From a checkpoint of a small transformer trained on Wikipedia.
Architecture: RMSNorm before each block, rotary positions, biases on query, key and value, tied embeddings.
MLP neurons of a small language model. Each row is named by its layer, matrix (gate and up: input weights) and neuron, and shows model dimensions 192-287. Each number is 200 + 40 x the weight over its row's rms, rounded and kept within 0 to 999. A neuron's up and down rows have the sign that makes its largest values positive.
A block is one neuron, or neurons of one layer that tend to fire together. Before each block is what it responds to, as a language model described it from the Wikipedia text at the highest values.

Description: Word-initial prefix pieces
L3.gate40,196,208,157,230,191,206,237,163,216,161,190,166,229,188,89,105,197,207,222,118,252,207,186,145,238,214,241,158,124,229,191,191,148,186,175,225,184,171,187,179,150,268,216,145,145,212,210,206,90,166,145,190,203,195,158,147,180,217,218,159,209,214,207,118,187,241,238,152,158,279,137,223,204,153,175,154,166,205,196,205,191,227,156,242,143,274,197,249,243,172,272,173,83,195,232,128
L3.up40,245,169,107,193,160,260,188,214,173,262,207,181,161,209,152,226,163,168,247,266,268,208,206,193,169,244,247,140,198,138,198,200,149,209,190,192,159,162,182,162,247,268,203,245,168,258,173,217,190,223,163,195,191,170,139,208,264,125,173,158,155,205,239,199,197,233,201,199,223,240,174,174,133,239,221,120,289,209,263,263,223,227,208,212,188,161,140,244,134,174,227,141,174,225,255,262
L3.gate74,186,242,126,148,231,214,140,230,167,179,263,226,193,156,185,106,229,181,241,178,219,184,161,236,247,79,223,132,241,210,251,217,126,189,214,204,256,214,203,194,244,221,203,139,194,149,161,223,173,192,218,305,236,156,214,247,138,259,256,156,147,239,229,183,223,190,110,119,169,174,219,164,251,212,237,251,227,184,147,217,214,150,122,199,265,232,202,106,130,98,220,198,209,137,220,219
L3.up74,191,204,243,149,191,269,235,281,159,280,253,162,190,185,239,213,245,195,237,157,165,196,210,172,217,169,192,137,168,278,216,249,133,165,246,169,171,194,233,177,162,223,193,241,185,199,236,172,98,174,252,154,200,182,137,215,267,187,146,150,230,133,215,143,129,240,178,198,228,190,220,238,201,164,199,155,214,110,212,171,183,194,159,217,206,255,202,201,242,282,231,83,146,132,224,247
L3.gate391,205,137,193,165,227,189,237,223,239,140,196,207,292,174,96,228,252,170,183,170,153,176,158,223,250,261,203,132,183,154,212,149,226,182,246,120,185,189,207,173,233,276,157,224,222,182,206,218,171,220,171,228,287,169,202,200,204,169,216,195,192,191,158,216,158,160,145,181,192,209,195,158,194,201,208,143,155,214,174,257,202,193,252,242,149,130,214,187,163,198,243,199,209,215,229,243
L3.up391,249,160,201,131,224,170,184,148,153,123,171,116,225,291,241,200,195,248,158,247,170,166,243,202,287,265,222,140,121,187,203,167,200,204,255,225,176,189,206,221,257,189,185,169,229,235,184,220,298,181,201,266,240,215,183,220,232,177,215,188,245,189,202,204,242,160,195,136,206,186,220,257,206,206,220,165,205,195,204,232,183,188,190,205,136,263,223,141,223,201,191,263,245,241,248,152
L3.gate610,195,186,228,197,219,188,199,238,255,261,235,268,206,248,135,222,273,139,211,240,236,159,251,347,212,142,167,228,130,192,198,147,186,186,215,186,188,189,182,208,242,161,180,191,258,193,166,232,237,210,184,170,209,91,144,204,161,301,250,185,215,193,237,166,136,261,249,208,147,133,221,173,148,171,198,198,277,165,162,200,174,214,149,248,235,298,149,204,210,132,208,226,155,127,198,181
L3.up610,197,195,220,166,230,255,222,206,226,238,227,180,174,317,119,192,197,207,281,186,146,132,140,274,142,133,157,201,183,175,216,209,133,218,224,173,211,196,159,197,249,151,204,165,252,202,188,174,202,128,183,188,239,185,220,220,217,240,173,152,190,192,243,155,180,167,155,181,174,167,231,205,219,192,166,167,228,173,186,114,231,156,215,210,190,174,213,226,232,198,209,223,229,149,133,212
L3.gate630,174,219,245,214,188,204,208,216,173,233,210,245,188,207,173,204,250,168,152,192,186,100,210,226,190,219,206,191,235,183,124,182,148,176,211,199,115,205,232,266,116,238,170,214,273,193,152,161,208,188,100,294,193,136,252,259,198,215,204,221,165,230,177,168,193,185,204,221,184,145,205,199,175,198,238,203,238,176,208,224,309,295,160,171,240,186,148,168,212,171,157,222,220,214,98,160
L3.up630,195,194,217,259,277,212,182,231,196,172,125,203,210,200,190,185,198,187,254,206,265,231,231,197,255,235,156,211,170,133,213,193,140,258,216,178,130,243,165,239,242,240,225,184,135,174,189,197,214,186,193,179,199,171,190,199,158,203,196,175,152,160,190,161,241,172,129,265,200,175,183,164,312,194,216,227,256,267,195,225,128,228,162,225,176,185,194,171,221,202,256,223,203,223,169,132
L3.gate1006,246,143,132,164,232,180,213,183,186,169,285,239,208,188,204,193,199,204,170,210,224,269,111,201,160,196,171,192,185,202,201,174,194,213,186,121,158,168,186,162,240,185,145,190,220,234,297,200,231,183,180,159,231,242,234,193,246,299,158,204,175,178,196,273,139,180,214,219,148,275,171,219,230,199,192,206,254,202,181,274,136,200,242,165,182,246,159,198,72,189,224,286,136,146,107,182
L3.up1006,195,218,190,197,226,168,249,193,254,191,236,245,192,208,246,198,172,138,210,223,212,208,159,300,141,227,167,114,226,195,180,233,171,191,185,232,190,147,228,250,191,262,220,203,171,234,260,256,196,217,192,149,223,243,249,238,252,241,109,174,205,173,243,222,157,240,239,230,145,302,176,189,256,176,182,215,215,82,225,257,214,182,167,159,229,209,149,166,210,163,219,252,207,147,202,136
L3.gate1037,218,236,213,204,234,163,194,154,212,161,256,201,170,176,262,163,200,255,186,188,237,127,205,189,204,163,201,169,233,278,167,185,156,238,196,159,233,233,170,174,208,262,123,164,239,154,204,153,194,205,283,162,212,148,188,172,251,209,180,154,206,183,150,167,243,249,225,179,214,225,262,242,234,181,160,185,189,185,175,281,194,209,150,143,221,186,171,166,165,177,172,145,207,147,213,246
L3.up1037,227,194,204,196,215,256,293,266,203,200,138,179,239,155,229,277,149,117,182,221,104,184,146,203,224,151,255,223,177,197,201,146,217,247,183,164,191,138,183,184,254,216,175,222,172,201,180,157,232,215,249,170,197,222,243,213,166,259,229,187,239,173,169,192,114,195,232,153,221,257,214,254,271,239,249,151,149,308,186,214,135,217,227,167,260,189,177,213,138,209,238,171,184,182,141,219
L3.gate1156,237,181,115,182,231,231,210,220,206,141,210,207,230,189,142,264,223,243,246,239,284,160,250,139,207,245,120,255,230,216,262,234,228,186,260,216,215,150,134,216,184,206,213,149,305,171,165,200,188,236,197,202,206,162,232,266,140,193,135,240,197,249,128,172,162,205,144,207,176,217,227,247,210,194,258,242,233,254,161,243,209,217,206,176,154,206,198,127,268,207,261,213,233,210,198,221
L3.up1156,201,171,222,206,193,218,288,247,189,182,235,192,280,140,226,197,192,269,249,182,224,205,248,181,180,242,154,317,232,164,305,207,134,215,214,200,188,189,193,277,198,154,173,179,272,228,162,240,184,236,192,139,173,163,182,208,211,231,191,241,193,246,135,149,164,209,172,169,294,178,160,169,228,137,209,233,236,201,161,255,175,131,189,257,154,159,169,107,227,137,256,176,261,131,202,148

Description: Early subword fragments
L4.gate1034,179,215,267,237,215,191,138,162,206,177,220,271,189,267,185,177,141,170,166,195,131,217,126,248,210,245,197,179,187,220,234,202,171,140,179,192,213,191,136,211,109,182,199,208,167,174,113,265,227,184,203,148,163,232,235,200,165,246,165,197,97,121,153,181,150,240,146,265,219,153,258,187,238,288,153,218,197,180,258,215,271,199,237,227,222,179,224,152,258,187,270,232,183,139,199,175
L4.up1034,247,254,195,304,130,121,264,97,253,214,103,196,210,201,173,264,231,143,202,172,180,177,213,199,211,155,181,260,189,125,179,178,235,148,133,135,189,193,166,230,222,261,180,166,200,175,157,158,169,150,175,136,194,215,207,173,227,246,221,260,163,135,222,187,174,221,214,183,185,181,180,224,183,189,248,156,244,176,277,210,176,219,192,195,204,234,220,246,258,230,214,104,206,145,210,235

Description: Word-start fragments
L2.gate33,250,197,149,295,166,212,140,192,181,88,159,199,228,209,120,172,186,207,237,199,187,191,143,170,214,176,207,224,242,250,199,220,174,249,224,183,205,184,253,216,248,239,202,211,207,132,219,243,199,213,139,142,247,185,207,195,206,156,212,176,178,128,230,206,183,170,172,169,159,183,263,172,262,263,188,213,272,179,164,148,229,260,180,199,198,244,301,210,163,245,250,201,262,171,229,226
L2.up33,244,226,156,264,224,189,241,167,168,113,207,205,201,220,122,190,189,203,207,282,123,178,79,234,217,173,236,213,226,205,259,230,156,212,133,138,228,186,196,204,204,256,151,176,177,140,206,213,177,308,187,152,246,148,153,168,147,139,206,140,174,126,207,207,204,199,281,141,162,218,236,141,222,248,229,207,209,187,190,150,250,274,185,199,195,274,284,173,171,214,236,176,228,147,253,273
L2.gate159,162,223,235,197,165,202,202,192,232,181,186,195,256,235,202,105,162,211,159,205,163,176,173,203,291,215,222,128,147,243,167,207,126,177,230,139,166,256,222,176,233,171,206,213,226,167,234,249,261,236,147,174,211,206,97,214,197,192,216,116,197,158,225,158,151,240,152,237,174,188,135,217,226,267,151,213,150,217,215,189,221,244,237,166,297,210,186,202,195,185,225,215,149,170,258,302
L2.up159,255,185,227,177,216,201,275,145,170,190,219,207,169,265,119,152,220,176,164,186,155,200,232,215,251,184,196,179,235,200,214,196,136,168,140,182,163,168,186,196,160,165,228,187,191,176,201,140,212,183,216,274,226,190,205,179,216,149,192,224,147,175,209,160,206,168,185,184,133,252,186,145,281,268,186,235,176,253,231,214,231,186,251,215,219,237,119,209,135,235,162,148,168,208,208,247
L2.gate573,196,197,144,203,230,248,155,260,184,146,174,243,132,184,182,140,149,229,185,253,190,173,189,179,193,241,194,218,167,240,195,189,216,193,196,116,189,173,187,229,162,237,172,214,271,211,210,160,226,149,159,205,229,150,227,181,210,168,183,161,236,193,191,205,208,170,122,245,215,241,263,274,157,233,143,180,231,273,224,167,249,220,204,160,107,250,161,302,244,281,226,184,193,229,273,182
L2.up573,196,179,201,201,175,195,122,251,95,156,215,247,206,189,181,167,205,244,133,250,226,191,189,217,204,175,268,178,197,224,151,227,200,214,210,144,181,135,232,205,131,192,218,198,275,201,216,198,198,262,123,193,195,245,213,221,162,206,200,195,202,249,266,220,284,100,185,206,227,190,171,194,120,237,127,206,218,247,207,212,186,230,171,104,178,204,154,267,233,195,215,174,209,196,234,267
L2.gate671,157,293,208,246,230,183,273,228,151,225,101,223,194,286,145,215,210,131,135,157,161,236,148,231,236,215,219,198,251,257,267,221,262,133,175,213,168,171,173,182,210,166,141,272,181,189,181,195,193,94,214,223,197,220,269,138,196,189,207,160,197,214,297,160,212,153,115,131,236,154,201,202,271,189,137,128,137,170,250,234,188,183,189,214,222,213,191,160,252,163,283,203,179,181,166,177
L2.up671,216,175,184,162,207,224,222,197,157,158,194,165,193,230,192,225,201,89,201,216,124,175,206,275,230,236,191,226,147,239,167,158,183,111,124,136,128,205,260,133,208,289,102,340,243,206,175,152,195,233,185,115,215,149,239,187,154,197,220,207,248,204,199,159,164,237,203,209,227,254,188,256,251,212,167,241,174,218,210,220,237,220,231,207,255,206,179,198,104,210,235,238,135,211,211,232
L2.gate686,247,207,198,142,292,192,210,238,194,169,223,214,181,147,166,169,231,241,212,139,174,161,196,137,273,191,165,212,213,170,211,186,176,201,198,175,209,153,219,167,182,186,222,91,222,83,210,150,218,262,188,152,155,207,204,276,302,178,140,154,156,199,166,171,182,260,237,206,159,185,176,234,168,224,219,180,149,219,251,208,156,254,174,257,168,214,274,201,191,206,220,216,217,193,159,234
L2.up686,251,235,207,131,238,162,226,178,156,217,133,196,168,147,170,128,207,217,201,192,153,179,165,250,200,178,194,213,210,207,153,280,249,146,211,217,181,197,236,238,250,234,259,154,188,179,172,178,239,177,154,276,186,248,181,202,259,235,124,158,168,200,148,171,136,223,156,236,160,172,196,120,190,229,143,235,239,163,201,201,220,200,229,171,164,244,220,260,131,197,198,191,146,206,180,142
L2.gate710,164,139,182,214,214,223,158,214,162,171,124,172,194,171,192,204,152,159,199,178,207,200,243,222,147,153,189,112,166,149,218,186,210,161,160,149,204,173,169,262,164,167,194,211,173,172,167,190,95,222,207,231,246,155,187,228,191,115,197,200,104,175,115,227,151,244,210,181,164,195,214,258,214,202,150,244,286,188,183,294,236,229,246,267,187,167,218,227,150,217,229,99,227,98,229,223
L2.up710,226,261,182,259,205,226,169,210,149,136,176,246,205,203,237,210,204,214,269,100,165,232,256,88,169,198,183,156,219,181,180,206,187,133,215,131,170,250,234,202,259,227,229,152,239,207,213,186,168,206,129,226,201,202,206,275,161,147,204,185,195,262,221,200,218,258,125,160,180,185,167,221,209,312,166,149,262,180,177,165,145,239,208,239,128,208,246,259,207,226,237,154,149,190,216,202
L2.gate753,215,181,225,188,222,206,259,182,181,159,137,214,179,248,279,173,249,230,199,219,235,230,249,111,214,139,192,178,195,235,186,306,79,129,162,219,228,219,132,186,190,208,210,191,239,186,246,293,218,161,227,187,191,204,121,194,216,237,203,159,103,222,186,142,211,261,226,190,210,227,194,232,184,183,170,255,271,238,215,173,198,209,227,266,151,221,184,186,206,166,279,188,202,129,156,312
L2.up753,157,168,219,226,199,294,251,240,232,189,268,173,204,170,191,239,235,234,162,194,214,186,272,168,184,219,194,190,113,181,186,196,188,171,164,209,203,182,118,190,173,194,161,197,225,165,170,243,221,289,240,214,219,163,166,247,191,146,240,194,159,226,251,150,248,214,227,159,223,188,277,175,204,179,153,171,179,231,302,287,249,139,229,218,188,266,214,139,175,224,111,163,195,164,114,227
L2.gate952,157,195,224,131,292,211,236,270,179,117,290,203,197,241,248,146,141,198,212,211,289,188,229,305,294,235,170,238,202,193,170,208,133,215,184,251,197,224,236,222,209,223,116,161,195,190,204,171,172,200,289,170,120,178,222,191,211,170,196,159,174,177,197,198,233,209,161,170,246,250,216,259,176,230,248,177,196,261,219,217,218,116,214,130,197,209,203,224,236,241,213,109,253,284,187,222
L2.up952,215,241,101,229,191,178,230,171,183,175,238,168,241,232,159,171,208,216,159,134,114,196,162,174,214,255,175,160,116,282,234,181,149,151,100,137,221,165,254,198,194,287,221,238,174,195,246,213,251,211,109,248,177,214,142,189,239,158,211,193,226,146,272,178,225,241,177,186,265,181,177,232,208,225,151,159,202,202,215,256,208,219,270,157,223,126,208,239,233,109,155,150,206,185,213,224

Description: Temporal sequence conjunctions
L2.gate257,186,190,182,195,195,210,176,288,160,176,193,222,236,111,222,220,252,242,174,194,236,195,181,158,251,121,217,213,181,139,187,244,199,250,202,145,285,181,297,201,206,186,200,144,219,165,263,252,133,109,137,260,220,223,210,228,196,217,181,264,198,180,169,141,217,233,157,239,226,285,267,201,266,148,169,224,222,259,167,231,185,162,237,198,180,136,243,209,187,264,190,99,240,213,89,213
L2.up257,226,204,201,213,94,221,244,138,189,128,249,267,172,198,207,195,204,152,240,248,168,218,204,152,273,126,195,260,277,172,232,224,167,163,243,232,263,225,101,174,163,208,181,191,238,203,177,159,158,156,168,185,200,197,226,167,95,153,162,188,236,255,178,147,205,132,179,274,189,223,203,230,211,166,162,221,246,156,201,216,211,187,222,295,173,119,171,190,255,293,231,132,196,176,175,202
L2.gate259,167,161,172,192,125,182,229,189,172,196,181,210,223,172,261,228,184,185,181,267,177,144,275,207,218,191,143,181,161,251,207,234,164,145,242,184,213,288,215,222,256,222,247,179,86,243,160,248,214,226,143,229,196,190,256,223,302,178,212,142,258,216,171,149,202,193,233,289,236,241,160,204,264,215,182,138,168,226,213,175,231,210,193,182,227,210,274,183,248,237,168,123,198,282,200,210
L2.up259,183,201,172,173,228,221,221,172,150,193,201,212,191,170,208,179,180,175,216,220,243,186,182,221,243,187,255,201,161,184,256,202,180,200,230,208,170,220,167,226,232,184,232,166,102,199,138,272,284,224,143,167,197,199,236,242,213,137,211,138,253,176,160,127,198,220,198,283,226,207,256,209,297,178,212,190,171,226,317,197,207,211,225,176,217,164,221,143,223,154,172,199,237,249,232,181
L2.gate275,185,187,176,200,159,217,157,136,152,201,219,208,200,232,177,206,202,236,187,203,208,222,231,186,234,237,237,156,183,119,241,134,193,152,231,266,187,147,258,192,199,195,146,174,219,207,250,161,295,157,237,168,166,234,143,227,151,205,322,265,255,228,105,167,208,202,234,251,158,185,174,233,267,193,195,175,208,183,195,172,174,266,178,171,175,198,215,193,197,189,186,240,211,222,332,203
L2.up275,211,213,276,233,248,193,164,75,184,271,204,208,238,170,259,229,172,207,155,212,176,238,188,238,153,193,149,161,159,236,180,194,144,178,203,183,207,186,144,154,120,182,177,161,254,204,236,192,278,252,247,163,194,257,274,243,119,153,262,219,205,221,144,200,229,214,221,213,128,277,170,199,210,256,194,274,200,180,298,156,215,208,170,216,165,126,247,227,201,194,179,246,217,120,277,230
L2.gate325,222,205,154,227,190,168,193,257,212,272,166,245,234,235,166,244,176,247,214,271,200,270,220,222,228,199,200,204,109,234,266,173,128,201,214,192,157,236,217,280,237,199,245,233,188,161,244,273,190,172,179,162,210,236,168,226,155,248,220,200,267,190,227,269,222,218,240,256,176,219,144,196,155,179,167,190,272,103,223,224,209,173,169,180,140,131,146,196,222,193,228,183,238,211,236,107
L2.up325,129,194,168,134,177,244,206,222,214,130,143,200,214,174,207,188,90,210,152,216,228,213,159,185,167,139,179,240,196,177,174,234,166,206,185,201,215,204,154,174,154,247,165,155,220,260,238,261,257,214,241,294,139,192,158,100,146,226,177,247,213,159,191,185,161,241,240,161,153,287,154,138,169,210,194,222,138,214,174,200,141,192,188,185,131,186,191,187,205,203,159,173,234,134,270,130
L2.gate479,287,180,219,259,212,153,217,280,138,239,193,181,163,223,222,242,161,219,169,193,203,118,158,284,245,199,173,210,220,250,228,272,199,197,264,220,157,251,177,188,261,200,173,180,209,223,252,203,258,207,207,235,260,280,190,228,246,160,137,208,220,193,244,118,159,244,201,245,149,153,210,142,205,198,227,259,237,193,290,166,231,274,177,157,234,187,216,237,225,184,215,212,154,216,206,191
L2.up479,196,169,228,241,217,179,263,239,202,153,166,262,240,223,189,241,181,277,181,224,101,129,220,292,196,163,208,209,194,252,198,239,184,135,169,197,211,190,182,202,260,313,165,170,161,235,177,208,234,208,214,194,215,196,155,153,177,194,236,137,275,251,141,209,176,155,172,279,253,215,215,230,262,116,166,250,192,184,233,204,194,247,265,203,279,199,171,270,292,123,99,92,184,155,167,276
L2.gate1017,179,101,229,168,195,191,168,204,172,261,165,180,214,215,224,114,157,181,125,178,219,156,140,145,202,219,133,210,236,203,256,115,193,194,200,126,252,199,162,195,228,203,194,189,179,262,149,234,191,175,226,206,229,161,296,265,149,218,209,215,190,238,238,156,202,137,167,209,238,151,109,153,191,166,180,157,178,185,210,139,177,257,213,226,264,206,249,208,168,202,196,205,244,181,185,158
L2.up1017,204,174,197,162,249,213,168,202,134,139,236,188,200,161,275,230,108,284,148,153,211,217,236,98,229,242,211,306,198,154,248,175,285,232,249,211,187,205,162,228,211,155,204,190,169,209,141,149,210,146,167,266,271,229,299,210,191,226,228,126,158,224,188,182,242,203,200,193,201,201,151,188,224,184,241,191,197,153,156,190,182,132,177,239,295,96,269,198,162,130,175,193,242,196,239,196
L2.gate1154,200,168,135,192,221,205,170,189,220,274,113,144,166,167,262,212,174,205,154,244,203,320,161,161,212,214,168,268,235,283,130,136,247,126,159,197,263,162,177,208,218,149,200,229,221,253,144,204,221,203,186,238,158,199,261,238,176,164,199,205,226,190,192,218,238,173,272,270,193,245,209,217,135,177,230,103,161,210,143,201,134,290,187,204,166,189,191,202,175,171,224,259,152,216,156,157
L2.up1154,221,161,144,192,241,187,172,173,251,237,181,156,261,194,272,328,164,180,128,233,196,267,155,158,210,199,157,281,162,190,203,181,176,119,178,180,173,202,184,238,166,173,240,204,177,210,134,190,211,168,161,195,142,240,199,181,200,188,236,200,179,253,189,183,200,145,296,267,197,303,147,289,220,135,254,196,131,204,158,184,203,224,260,219,232,214,150,191,166,200,244,213,119,198,156,168
L2.gate1213,176,185,199,213,160,209,206,193,202,214,201,237,184,197,229,249,170,209,222,175,208,203,156,216,180,219,179,206,226,119,237,179,180,293,232,208,161,252,345,135,189,200,246,222,208,201,225,177,165,266,179,269,164,182,245,215,262,258,182,218,246,213,223,193,191,258,198,223,213,216,142,221,180,235,152,250,193,199,216,268,213,241,188,246,138,206,264,250,206,187,263,135,159,149,168,128
L2.up1213,204,215,208,300,189,205,236,202,132,211,178,281,206,141,223,172,238,221,226,247,146,199,173,176,183,195,158,191,147,206,254,169,189,228,225,155,131,247,241,158,153,184,306,165,204,194,258,237,171,182,142,179,109,224,186,209,179,278,201,204,209,254,141,162,215,262,221,188,186,251,231,163,222,117,204,231,199,190,216,222,191,231,225,252,179,117,138,173,224,191,283,84,185,138,161,200

Description: Temporal prepositions, mainly "since"
L3.gate8,239,220,213,235,218,269,264,258,172,263,179,222,151,225,204,220,206,198,164,175,259,181,188,193,180,159,201,155,281,272,236,209,141,186,167,247,234,188,284,282,162,170,108,176,144,256,227,196,194,219,137,240,234,157,202,216,215,232,167,190,198,227,161,241,181,213,142,259,144,216,196,180,261,261,178,252,210,200,194,237,210,152,232,251,168,202,257,285,228,203,274,88,212,204,212,239
L3.up8,231,215,187,207,209,220,238,252,233,262,196,175,196,213,196,212,195,164,235,223,168,117,170,144,239,222,170,289,264,284,240,212,147,211,216,193,238,209,139,150,206,148,184,112,176,195,200,222,304,219,260,188,208,183,182,214,241,193,155,185,178,122,177,243,177,199,185,310,230,262,177,224,138,204,248,186,146,191,237,245,168,137,207,236,243,180,167,131,198,243,262,159,144,213,203,248
L3.gate162,153,206,219,222,145,202,191,243,158,123,185,205,165,151,211,136,187,146,203,138,226,227,222,174,179,144,141,244,127,204,208,201,179,121,197,265,177,245,224,130,103,174,204,170,261,215,164,285,278,173,157,212,217,192,261,151,267,285,190,221,197,195,229,232,276,247,205,186,231,150,87,175,235,195,156,288,175,179,289,169,172,240,211,164,227,252,182,234,243,143,155,198,154,151,216,217
L3.up162,220,139,228,273,137,242,196,176,228,142,181,178,199,207,319,212,183,181,202,162,172,262,238,227,238,209,209,206,169,150,246,237,209,206,204,169,220,242,179,247,138,189,162,224,194,125,150,237,213,224,289,197,185,185,203,295,162,158,200,243,217,232,181,128,164,205,236,155,176,209,181,163,254,160,162,204,222,163,176,178,210,210,171,180,179,202,169,141,198,239,231,219,220,171,331,224
L3.gate479,218,177,178,274,130,142,153,168,173,216,203,110,199,177,215,242,133,215,208,247,198,186,178,226,160,197,278,164,220,231,226,186,170,213,235,206,169,119,180,277,221,137,258,158,182,203,207,200,192,210,181,235,231,246,127,187,256,237,199,187,110,205,212,181,211,241,182,236,204,158,160,212,240,159,181,302,202,150,204,189,199,185,188,134,151,179,232,212,180,159,258,154,120,277,193,212
L3.up479,183,183,273,252,229,151,148,221,183,158,239,182,213,104,234,164,227,221,176,203,260,228,265,181,215,212,227,140,206,225,195,184,140,199,210,204,138,137,175,190,202,186,240,198,212,176,173,214,189,218,211,264,220,153,200,218,214,249,233,216,166,185,134,217,276,203,224,219,191,167,176,200,149,191,247,244,183,196,239,160,225,281,104,190,225,191,191,226,195,196,187,221,176,203,135,214
L3.gate570,212,157,253,136,201,214,200,166,216,182,198,158,215,148,185,171,163,229,182,115,267,244,246,180,168,253,196,181,144,202,229,92,122,193,234,230,197,138,167,188,212,151,166,206,231,173,195,180,126,195,147,262,171,183,209,212,212,172,187,113,225,164,179,175,180,212,229,199,223,281,167,252,229,279,255,199,234,143,234,213,192,242,171,140,190,247,259,215,210,205,142,190,170,159,193,204
L3.up570,197,158,161,163,220,214,241,207,151,138,152,194,214,200,194,169,188,176,180,190,245,243,283,200,159,101,228,219,181,210,234,165,144,207,231,165,193,162,181,183,118,260,141,204,167,209,228,133,213,216,240,272,247,204,187,199,194,166,238,230,196,247,170,253,256,220,177,268,182,205,141,227,197,157,240,144,207,191,290,209,217,193,176,195,148,91,207,226,195,197,168,129,206,178,249,238
L3.gate722,216,197,199,223,193,193,201,201,228,222,180,191,179,208,193,182,164,215,261,245,253,181,197,271,179,188,250,183,188,217,248,174,171,152,180,376,204,217,188,203,264,194,171,207,203,232,233,266,221,204,203,159,231,200,227,286,187,227,203,127,287,251,202,206,232,122,178,181,171,265,184,118,194,194,156,243,250,170,251,213,121,119,161,228,189,195,253,196,139,124,253,122,174,231,276,167
L3.up722,197,203,167,228,207,234,274,251,144,228,236,229,185,179,297,193,171,152,200,223,223,234,265,270,188,198,200,218,208,175,226,207,65,175,186,184,160,259,203,170,204,289,259,180,176,201,148,202,273,214,213,190,190,162,165,222,144,164,263,164,204,135,190,161,211,197,246,189,219,197,202,228,188,219,153,171,243,230,255,173,135,125,116,213,169,233,220,198,195,141,253,139,169,244,240,179
L3.gate868,219,187,195,216,176,133,241,169,212,234,196,245,215,190,163,154,184,181,201,156,240,238,236,181,232,178,258,194,268,194,274,156,111,243,185,166,203,190,189,246,179,257,210,213,234,164,224,253,186,250,148,234,214,201,196,215,219,158,210,188,191,202,163,165,134,190,214,269,199,130,133,277,296,170,90,203,137,247,147,123,199,232,199,153,221,252,254,178,99,165,140,208,159,205,188,199
L3.up868,227,197,159,267,173,177,211,189,134,206,186,227,280,146,264,181,199,250,179,104,256,193,199,246,153,185,278,206,225,131,219,240,175,234,216,201,245,282,170,250,162,199,230,207,162,189,180,275,170,245,181,78,215,229,272,155,235,128,207,255,226,246,195,214,161,154,158,239,270,194,262,218,231,228,82,238,184,272,254,204,221,250,220,128,284,150,250,149,139,197,176,221,204,164,229,278
L3.gate955,233,169,200,191,205,155,168,218,199,193,166,176,119,220,256,193,159,262,202,258,215,248,264,218,146,130,211,214,158,203,201,246,164,235,239,190,177,234,193,170,257,282,118,153,233,166,171,266,218,268,179,228,186,271,216,186,277,203,243,187,206,171,168,223,199,163,166,265,188,239,211,264,276,261,184,224,219,186,267,177,111,224,115,193,207,197,209,191,193,191,195,217,195,154,238,199
L3.up955,162,187,173,138,182,270,244,194,205,234,158,194,247,221,244,156,243,166,222,160,169,202,165,212,182,212,175,250,236,222,200,206,212,150,211,216,141,200,283,200,221,206,228,243,141,196,206,161,200,255,193,283,175,233,246,132,194,251,177,193,198,168,151,199,229,113,183,223,172,254,247,169,231,254,168,164,232,164,276,183,151,236,154,278,255,213,254,243,221,236,194,145,175,232,211,229
L3.gate1072,246,231,173,163,106,245,200,225,188,246,216,200,275,230,243,170,131,197,193,244,202,221,102,147,219,153,129,151,248,250,204,199,146,211,245,252,212,188,197,159,208,169,226,105,221,210,222,239,210,203,226,251,223,137,163,237,279,240,176,173,210,190,163,210,113,172,259,212,235,206,204,189,260,200,219,129,204,189,219,144,167,127,165,178,158,166,132,220,259,228,237,159,243,186,217,202
L3.up1072,206,231,137,140,204,204,220,214,209,240,185,189,263,244,176,170,146,247,193,245,198,231,260,174,170,223,178,184,152,202,156,187,138,118,221,160,152,189,176,192,203,217,149,204,212,199,190,211,180,213,190,209,211,218,135,184,211,205,172,232,249,292,151,216,157,150,191,127,169,232,227,264,203,139,230,202,227,227,269,199,227,197,165,192,159,241,176,256,203,206,121,204,205,179,194,162

Description: Temporal sequencing words
L4.gate28,205,201,177,258,229,189,224,189,207,169,182,244,230,245,211,170,219,267,127,178,163,188,202,249,142,203,249,224,195,199,212,76,213,152,259,174,188,196,189,200,244,157,223,204,178,156,212,178,266,128,187,225,135,281,189,307,256,213,159,187,156,223,194,159,207,264,189,221,207,287,151,234,171,174,191,187,175,236,277,210,186,174,132,189,159,191,223,229,252,142,184,161,232,212,172,150
L4.up28,212,176,262,203,195,109,244,187,189,264,145,173,167,176,232,159,175,248,203,239,174,160,136,223,189,181,233,137,193,230,165,175,276,255,172,178,182,243,145,250,229,230,234,221,150,231,221,282,221,239,248,135,263,206,192,216,134,184,215,222,218,220,240,243,194,194,219,170,218,188,195,202,213,243,225,165,151,175,222,183,143,258,130,192,174,138,198,209,189,192,130,193,168,195,164,160